config = dict(
    n_head=8,
    norm_eps=1e-06,
    bias='none',
    init_std_qkv=0.0188,
    beta1=0.95,
    decay_fraction=0.581,
    train_tokens=1020000000,
)
MLP neurons of a small language model. Each row is named by its layer, matrix (down: output weights) and neuron, and shows model dimensions 256-511. Each number is 128 + 32 x the weight over its row's rms, rounded and kept within 0 to 255. Numbers have three digits each. A neuron's up and down rows have the sign that makes its largest values positive.
After each neuron's rows, "raises" lists the tokens whose logits its output raises most directly, leaving later layers aside.

L9.down255:093129130090101122129098166155128122081126119149137139118131109109133117161119160173214125118144123186085166155147126084134104146130140137157157125125112130132073102170129168174124085089120162172185161111103066118150136162130103181117223123106099168100107132152144119113120191153129105054155068163151146130089133128109162177152141167106135091155133125183135114146121180083153116121180135081134126112172080112168129152110079088134063153147130180137176096088141122117133155171101143077134176124169138098170102185115096085155082132117132181130094094133072185115070070109103171162171174126114132118206070154144040152097110138103107098118121235079116119127123081095129119162130111118043122142072163164141113151172151122086140122132085160115131131133180114090096129134155138
raises: " youngest", " first", " oldest", " highest", " only"

L8.down724:124164125128177140096093117155186162134172126112132115106096174087100097124092145114120125127111140125123155104103155120053105080170159117118125128149137202111138123129143116132123126145162152149139117081110115164255141079141062102135121111158142104132139106129164180094123096118136144130127072145161165140147093147136196072137138078088147075080131141101122098141130081089103083094098142080141127101148137092175155100110146212119141126188158125160125109128086110070131135125102148137146162143108107106099164119154114096172165094117090168182161137156057125172098085141143166177140135157154078082121150171153181163140124157096158110137173166101086067103161150162082105188174143136164120140077147078140073130208134166125102110140115149080186145103099064134141083132087187
raises: "ugu", "oe", "uv", "ub", "uma"

L6.down131:102114171108123128141129212198120092125100140154107113132086101112117126091180087106157136094104125138130132138133115086158116155150121153103130112155139126146172128066120057094152116116134117144105116118078149173055157167123109154121098136083194075168088189115148158117122130113151123137129116090149160140048188102127153071114159190114111172091146096151156092188107157112091160109119144130162209178144069120147148101090077108139144145169110114156164130094120170138122089151079087108080116110125115112120133090148165155189160136133090080170196080159185125181059110144049089190160082162152063104125167149096106137120104182172145099117139159131131114092130092085113120110130146079127103120101130145219128180148106123161101088164082162127148149120150138152186136132136168
raises: "ties", "ous", "sia", "ty", "opoulos"

L9.down719:157124147172129159117148148109102149160137122137079083146125089120131125141137176126208147057117111136108130107079073143117192149086123076151153089099093065175118099157164165139141102098106143116139101107098095159131106151116090094171124142091118148163118172114134129088142106153124143114075017143120116129109133108158116129148149097089150199137142104142143100087092142188131077105158142160155169152106077164137147125131077211099168146113159064155139047079113145126113148149148133152152122084151133153095124108107088126117196119144151118137132136140157091136097098071127117103144153148201164174127093168124130142159188135137123093076138170111128089129139153134168111139120134065146163150139082073174123089140114126134126090186071135163123102123059124108079136169088056
raises: " into", " toward", " towards", " at", " from"

L9.down124:095106096164113092097115148133151090159086104086098122173135091150118193128111133122067122122096143147106121148130136074085137109146116127094161098077184133111143097088117159124122121150120089156143129110167177147120175106122090044121066140110176152148149133122139080129110154152140121148070151120151137105127100156167132174127135075185111154110105191071102122156161199150123181105177091112148133105142154151189149119154122054139158174156164136145147100123139156137114106162073117097117156123163112130124140131091121118121040077142115096125102180172157148136094151156094186154137104106087126168085173140098191151115147100174151162129171098075114123138118063144077138177147138172115138091152156100142147146105107106156123140125147068081160092156133087120143160135096131
raises: "r", "t", "re", "ring", "ries"

L8.down98:149073084152122177144128100159084178147131180096155156073151134147185131142141178104124112099097121145145156165118167111135084115141095108122096125108121140149174192089083152092187139101175142105139076132136144125110104112118132119167086106152149089064147099126134053136141084053105157119118103107097133123115114087121108136109106100147183130110179140144132072110121156151129116125177145131085136120161149175118133173116154168154132117117140106135088136096123140122176121126097128073106104096095136145083142159135143143159135150093162145141183126151144105084081112110162121159057117062167112140105137128138124132186084147139087117094107121137134093165101072132160108081130165172098105078135043127096130102072182170073142144198166106141103138119097123131183146172127108
raises: "ö", "sch", " Norwegian", "ische", "ij"

L9.down579:123171126170143100138146136105110164147138154104129159109108169108140125194100154136086156120217105177124077140106088127110100156161122149140121107105186193168095244114075148169127111099178090154138073192163157181151170182108126106190149133146205171095161119160130137089212132137093102105177178111108148058173121155154113166130090109164097139094170053114105159132096153102167103105111137187120133131127169099134114139107075109069084133124076145098185085126155214181126135093121121122108113125128158158054141177076132083098107077106142073143133197123116156179115158091135164116169160124122145133131099087098100102162172065110088156110141135105164118134128116131105156170138104161138116102165139152152185142077117181134095103097084123123117141126108094133136150074110167
raises: " 11", " 12", " 13", " 14", " 10"

L7.down81:117122144190124083123154072154141119176164095124118114137091066085158167089131125119139105169131124114105099179114114141115107129147157125169148153143139091063122089120178153144139209160158194181121159180108115188019156127216047141095138128111156120123151138151104136095107061178055110130090116132152140135078133096101125118135229101091176123167169132124112144165165137117099149079143133111106166099137153139125091153099116150201105145145120155172075101132139121152100112117129146102143113183246152086128095131094082094106177117177140152095131109132172160134144098120172086069107118169082141068107112136135096190139140153144163082174137111134116144133135079112095143157136158160217146152110131111191091147151181166148115119131135128159116134135096126115118113117102113
raises: "fully", " with", "ments", "ship", " between"